config = dict(
    num_hidden_layers=10,
    hidden_size=320,
    num_attention_heads=5,
    num_key_value_heads=1,
    head_dim=64,
    intermediate_size=1280,
    vocab_size=2238,
    hidden_act='swiglu',
    norm='rmsnorm',
    norm_place='pre',
    norm_eps=1e-06,
    positions='rope',
    rope_theta=1000000.0,
    rope_fraction=1.0,
    qk_norm=False,
    attn_scale=0.125,
    bias='none',
    tie_word_embeddings=False,
    parallel_block=False,
    init='uniform',
    init_std_qkv=0.0276,
    init_std_o=0.00618,
    init_std_up=0.0276,
    init_std_down=0.00309,
    optimizer='ademamix',
    learning_rate=0.000325,
    beta1=0.9,
    weight_decay=0.32,
    lr_head=0.00466,
    max_grad_norm=1.0,
    warmup_steps=264,
    schedule='wsd',
    decay_fraction=1.0,
    decay_shape='square',
    final_lr_fraction=0.0,
    batch_tokens=32768,
    max_seq_len=384,
    doc_mask=True,
    train_tokens=259000000,
    max_steps=7905,
    dataset='wikipedia_en',
)
MLP neurons of a small language model. Each row is named by its layer, matrix (down: output weights) and neuron, and shows model dimensions 48-143. Each number is 128 + 24 x the weight over its row's rms, rounded and kept within 0 to 255. A neuron's up and down rows have the sign that makes its largest values positive.
A block is one neuron, or neurons of one layer that tend to fire together. After each block is what it responds to, as a language model described it from the Wikipedia text at the highest values.

L3.down628 [141 127 132 129 105 144 117 176 156 130 196 131 114 112 154 146 109 152 123  99 156 110 106 181 117 135 165 133 151 137 101 146 152  95 147 131 125 142 130 140 135 133 135 113 105 154 107 144 151 171 156 153 123  66 148 125 121 118 110 114 125 114 104 128  77 116 119 129 141  85 139 114 167 142 111 150 123 108 122 156 129 108 145 108 151 136 150 130 159 134 119 107 108 145 157 126]
L3.down891 [158  98 154 140 135 110 170 113 137  95 107 109 129 141 135 145 147 127 131  90 151 121  95  96 113 123 145 159 131 140  98 133 150 130 133  79 130  97 153 170 131 126 126 139 106 152 132 115 161 129  94 174 202  87 109 111 125 109 133 129 125 131 140 137 155 130 123 141  91 147 105 106 140 128 101 163 121 114 124 166 106 112 131 118 172 136 111  86  89 133 127  86 148 138 161 122]
Description: Word-piece continuations inside proper names and rare words, especially a "y" after a vowel or consonant, such as Gu-y-mer, A-y-res, and Gu-y-ana.

L6.down191 [140 131 137 153 126 101 148 137 147 121 105  90 150 128 128  99 143 115 181 163 126 133 124 156 135 135  88 119 149  91 110 111 142  87 165 125 133 176 106 147 102 155 119 111 126 122 105 131 160 141 127 119 118 104 151 120 131 142 143 113 112 143 119 103 131 122 104  93  69 110 102  97 129  97 115 104 130 143 114 128  64 106 139 132 128 137 104 102 140 142 135 131 113 149  98 122]
L6.down318 [129 109 115 150 108 109 146 107 106 145 134 142 122 122 171  85 110 127 149 134 132 144 112 117 106 127 124 124 120 155 117 133 145 147 111 121 150 111 106 149 114 136 149 131 106 144 116 102 122 138 113 135  76 139 138 123 132  90  61 128 144 141 135 104 115 123 167 123 159 128  99 170 137 152  88 130  99 139 109  99 129 146 135 148 149  99 139 149 118 139 126 135 124 124 117  65]
L6.down813 [144 154  77  95 144 145  90 146 109 123 110 157 145 126 143  72 109 118 116 155 117 126 135 136 138 105 145  96 126  94 144 144 138  78 164 155 142  52 148 109 125 144 105 144 114  69  88  97 133  91 125 125  95 123  84 158 128 161 102 152 141 131 151 123 124 130 145 108 182 157 118 112 114 138 102 106 122 142 127 109 117 153 130 114 161 129 144 122 114 127 104  90 112 147  88 147]
L6.down992 [130 128 158 128 152 132 153 123  97 123 146 110 100 152 136 108 135 133 103  98  73  86 151 103 118 124 105 100 119 121 139 118 125  81 141 176 123 126 113 129 155 143 108  94 159  86 166 106 139 109 118 103 137 152 169 146  99 169 142 113 147 122 131 118  81 111 142 152 144 110 133 170 122 147 153 128 114 135 110 163 128 158 120 135 161 137 149  74 123 140 167 179 104 113 147 144]
Description: Word-piece tokens in the middle or end of split proper names and foreign words, especially French and German, e.g. Houg-ue, Ca-es-ar, Oise-au.

L4.down143 [124 122 127 136 146 125 142 124 126 121 138 149 158 113 109 139 140 128 162 177 140 108 109 162 112 161 126 121 147 130 111 146 130 127  88 151 155 154 138 100 139 107 163 153 147 100 120 153 149 120 126 100 128 112 125 124 124 161 114 150 173 145 142 138 109 110 124 134  64 131 129 124 136 135 102 157 146  88  78 119 115 144 137 119  97 162 156 133  97 146  94 157 127 108  90 117]
L4.down283 [140 123 130  74  91  84 148 145 110 108 149 140 129 118 128 152 158 133 116  96  97 166 117 119 104 180 154 116 114 123 126 120 106 117 160 111 132 114  86 137  95 107  90 145 121 123 123 122  68 163 154 166  86 168 151 143 113 168 124 162 135 102 109 147 128 101 129 162 180 126 154 117 157 154 153 191 124 152 141 167 138  70 148 122 174 118 138 114 159 135 131 137 141 177 107  96]
L4.down354 [144 109 178 117 137 149 128 129  45 120 156 120 136 158 161 118 136 147  90 122 116 148 150 135 171 153 157 123 121 128 171 142 104 102 147 153 189 123 155 139 108  96 150 119 107  93 158 115 183  79 158 134 113 126 148 122 162 139 154 140 147 157 115  88 154 121 137 135 153 130 126 139  91 141 115 141 147 122 162  98 126 116 167 142 153 112 152 129 108 115 128 112 135 110  78  96]
L4.down374 [110 151 117 126 105 128 121 127 128 156 111 112 145 125 123  83 107 133 134 110 146  91 136 148 125 151  96 130 111 109 128 150 126 104 124 107 101 137 129 109 138  97 121 132 204 133 153 111 134 165 113 156 130 101 135 140 143 120 103 113 146  95 169 123 120 145 134 154 122 146 161 147 144 133 152 110 101 138  83 114  99 126 107 110 118 145  91 132 136 152 145 124 108 120 154 132]
L4.down376 [111 116 136 113  91  99 103 115 147 160 125 120 129 147 113 108 129 144 114 141 108 117 144  68 120 114 100 125 152 136 114 110 169 150 155 123 125 156 109 101 101 155 115 118 121 139  95  98 112 130 126 108 135 150 139  77  99 115 142 112 164 127 129 133 169 122 150 110 127 134 102 118 174 154 119 162 108 133 136 102 138 143 140 138 125 159 205 132 155 145  90 156 149 136 152 105]
L4.down733 [100 170 131 111  87 131 152 131 125 152 118 104 149 174 118 129  83 163 157 102 128 110 129 103 110 112 140 177 117 133 141 140 165 132 166 129 143 117  86  91 117 112 191 117 148 122 153 109 144 112 110 171  91 138 118 130 113 160 129 148 126 146 163 124 103 125 117 118 122 142 123 163 139 132 128 151 104 121 115  91  95  76 121  95 124 134 130 141  93 152 137 159 113 131  90 129]
L4.down875 [120 188 125 116  95 163 139 163 102  61 121 131 121 116 129  96  95 101 126 149  98  78 106 153 151 121 143 112 101 119  94 121 148 120 142 160 116 153 150 159 134 127 117 100 153  77 149 126 101  62 134 153 116 164 125 134 110 163 119 105 147 130 129 119 125 148 141 122 102 114 134 101 151 124 118 128 157 142 115 109 129 124 129 132  83 122 146 109 103  74 103 134 123 112 148 137]
L4.down1271 [106 117 166 110 126 127 156 113 132  51 100 165  95 122 139 155 113 129 126 112 113 112  88 150 120 107 100 131 125 134 149  91 141  80 121 144 123 113 148 113 155 153 105 109 135 126 126 152 140 111 114 113 130 146 106 106 121  92 136 137 135 133 128 138 125 158 115 116 126 123 122 125 125 121 125  97 131 152 153 106  96 149 136 114 159 153 149 113 106 102 131 126 170 147 125 141]
Description: Final subword piece finishing a word split into several tokens, usually a past-tense or participle ending like -ated, -ed, -ved (concentr-ated, evol-ved, arm-ored).

L6.down148 [127 172 150 119 135 115 109 139 133 114 154 128 140 132 115 144 152  84 120 138 173 121 149 135 163 115 142 147 182 139 183 127 119 152 158 148 155  82 140 102 134 142 164 106 131 120 103 159 146 115 120 133 128 130 129 142 129  82  69 138  78 101 125 138 105  79  93  77 106 105 115 120 123 104 138 139 170  97 115 131 148 136 108 138 107 133 120  91 100 131 162 151 124 130 112 163]
L6.down424 [106 128 105 168 123 132 171  98 157  97 126 136 167 127 139 106 139 140 134 113 120 101 134 154 150 120 110 117 110 110 127 108  89  82 125 109  93 131 118 131 111  84 102 122 105 119  75 146 138 160 105 116 102 127 143 128  91 143 112 109  97  89 114 125 112 158 143 111 140 166 131 147 128 126 119 128  85 145 117 201 110 131 121  96 137 194  89 120 104 154 140  67 130 155 118 120]
L6.down559 [ 93 130 118 122 123 141 139 166 120  96 113 116 123 134 157 140 108 125 134 110 162  99 145 111 151 143 129 116 109 103 109 126 101 135  96 124 100 114 112 145 132 178 146 135 108 125 143 134 121 120 123 138 157 134 124  76 119 132 131 113 110 179 132 112 122 129 129 128 104 111 120 103 114 147 152 147 110 202  65 139 154 132 141 116 138 145 129 140 145 127 124 129 186 142 168 130]
L6.down937 [ 71 118 154 169 141 100 144 125 163 119 161  87  92 147 126 105 162 122 133  99 123 130 112 147 126 133 109 130 107 113 100 124 125 151 161 179 136 143 156 148 115 119 136 133  74 166 117 131  80 125  91 151 136 122 143 148 154 158 106 156 115 109 131 108 129 145  98 133 129 119 114 127 105 110 198 162 116 117 135 126 147 154 160 140 116 113  90 100 147 156 112 137 125 116 142 133]
Description: Final piece of a past participle right after was, is, were or been in passive clauses (sele-cted, indu-cted, decl-ared), plus predicate words after is/was (the, said, released).

L4.down26 [127 107 173 151 108 107  75 147 135 126 120  87  95  78  87 169 120 146 110 129 123 164 123 174 162 103 139 137  92 136 152  98 146 125 130 155  81 145 163 113 121 124 128 181 132 131  69 162 136 143 158 152 147  83 121 135  83 141 107 128 161 141  81 111 167 164 110  88  98 113 124 105 100 125 119 151 139 154 111 115  99 123 158 165 149 126 143 124 129 140  92 139 162 139 139 139]
L4.down106 [175 146 132 122 123 131 166 136 142 122 131 101 106 132 138 124 156 115 102 130 131 156 120  91  93 157 131 131 134  92 162 129 174 134 135  90 115 105 116 118 146 143 185 121 164 156 120 129 140  85 147 150 171  99 127 169 133 126 129 141  91 102 143 104 111 127  91  79 116 161 138 112 127 116 106  83 107 105 114 111 121 133 137 159 136  90 101 108 116 148 130 148 153 137 132 118]
L4.down343 [132 133 142 140 115 107  86 161 149 145 120 127 153 101 138 141 160 170 169 131 116 105 117 132  79 123  99 130 144  83 132 141 149  76 165 108 113 120 166 124 115  85 130  98  93 116 134 164 114 109 133 129 112 144 133 122 130  95 170 137 158 138 120 125 156 127 111  87 141 162 123 121 136  76 143  87 163 111 113 133 155 111  87 178 140 108  87  92 121 157 152 149 103 149 119 133]
L4.down586 [132 168  82 164 139 116 114 147  91 138 139 111 139  91 145 125 145 129 130  81 176 133 169 140  93 163 128 150 132 142 159 107 131 182 122 106 149 123 133 115 141 106 124 182 122 119 113 142 142 152 161 109 134  96 136 135 120 146  97 100 150 102 131  96 150 132 146 133 161 129 103 128 112 155 133 100 143 120 150 111 146  95 113 116  88 124 146 136 127 157 154 130 187 118 115 149]
L4.down821 [104 130 143  88  82  99 111 121 130 133 137 161 102 135 124  76 107 157 130 150 140 167 126 127  78 112 133 130 123 138 164 118 116 147 150 125  91  85  94  98 159 151 159 134 134 107 144 130 132 143 166 100 101 156 106  75 163 107 116 114 112 125 123 123 111 145 137  99 119 150 131 173 142 139 127 149 150 136 105 106 116 125 105  86 136 141  91 129 171 134 112  91 137 129 169 158]
L4.down859 [108 148 128  94 116 125 116  76 115 148 114 102 110  82 160 152 122 131 153 152 121 153 185 157  91 147 148  95 128 127 113 124  94 119 154 129 127 146 122 108 141 162 144 149 127 136 113 130 175 117 109 123 118 144 114 101 174 154  77 134 108 122 103 127 137 121 129 118 198 177 145  78 121 100 104 176 133 142 130  90 115 119 115 146 128 153 118 142  98 110 115 113 151 103 102 104]
L4.down893 [149 130 173 122 142 151 124 120  93 111  94 108 133 115 131 145 122 121 100 180 141 126 160 130 124 126 113 138 153  68  88 135  87 162 167 158 104 120 102 137 147 167 141 114 170 124 124 103 126 146  95 118 107 129  91 101 141 138 138 110 130 149 163 111  59 154  98  95  99  98 174 126 149 167 121 148 155 159 132 149 139  85  62 129 113 113 160 121 122 129 128 102 139  78 115 126]
L4.down1185 [ 91 141 138 150 119 129 164 170  82 168 141 123 111 144 134 135 125 100 121 121 141 149  96 101 161 126 138  85 136 152 113 149 109 148 129 148 122 154  87  65 119 120 137 151 126 134  82 146 154 123 133 177 144 120 145 110 174 105 149 102 142  92 151 152 144 119 106 140 178 161 106 142 146 170 135  82 124 129  99 102 152 134 117 103 145 128 104 147 103 144 136 163 145 181 121 115]
Description: Word-internal subword pieces right after an opening fragment ending in a vowel, mostly in foreign names (Taipale, Beaumont, Leopold) but also common words (wait, dealing, attention).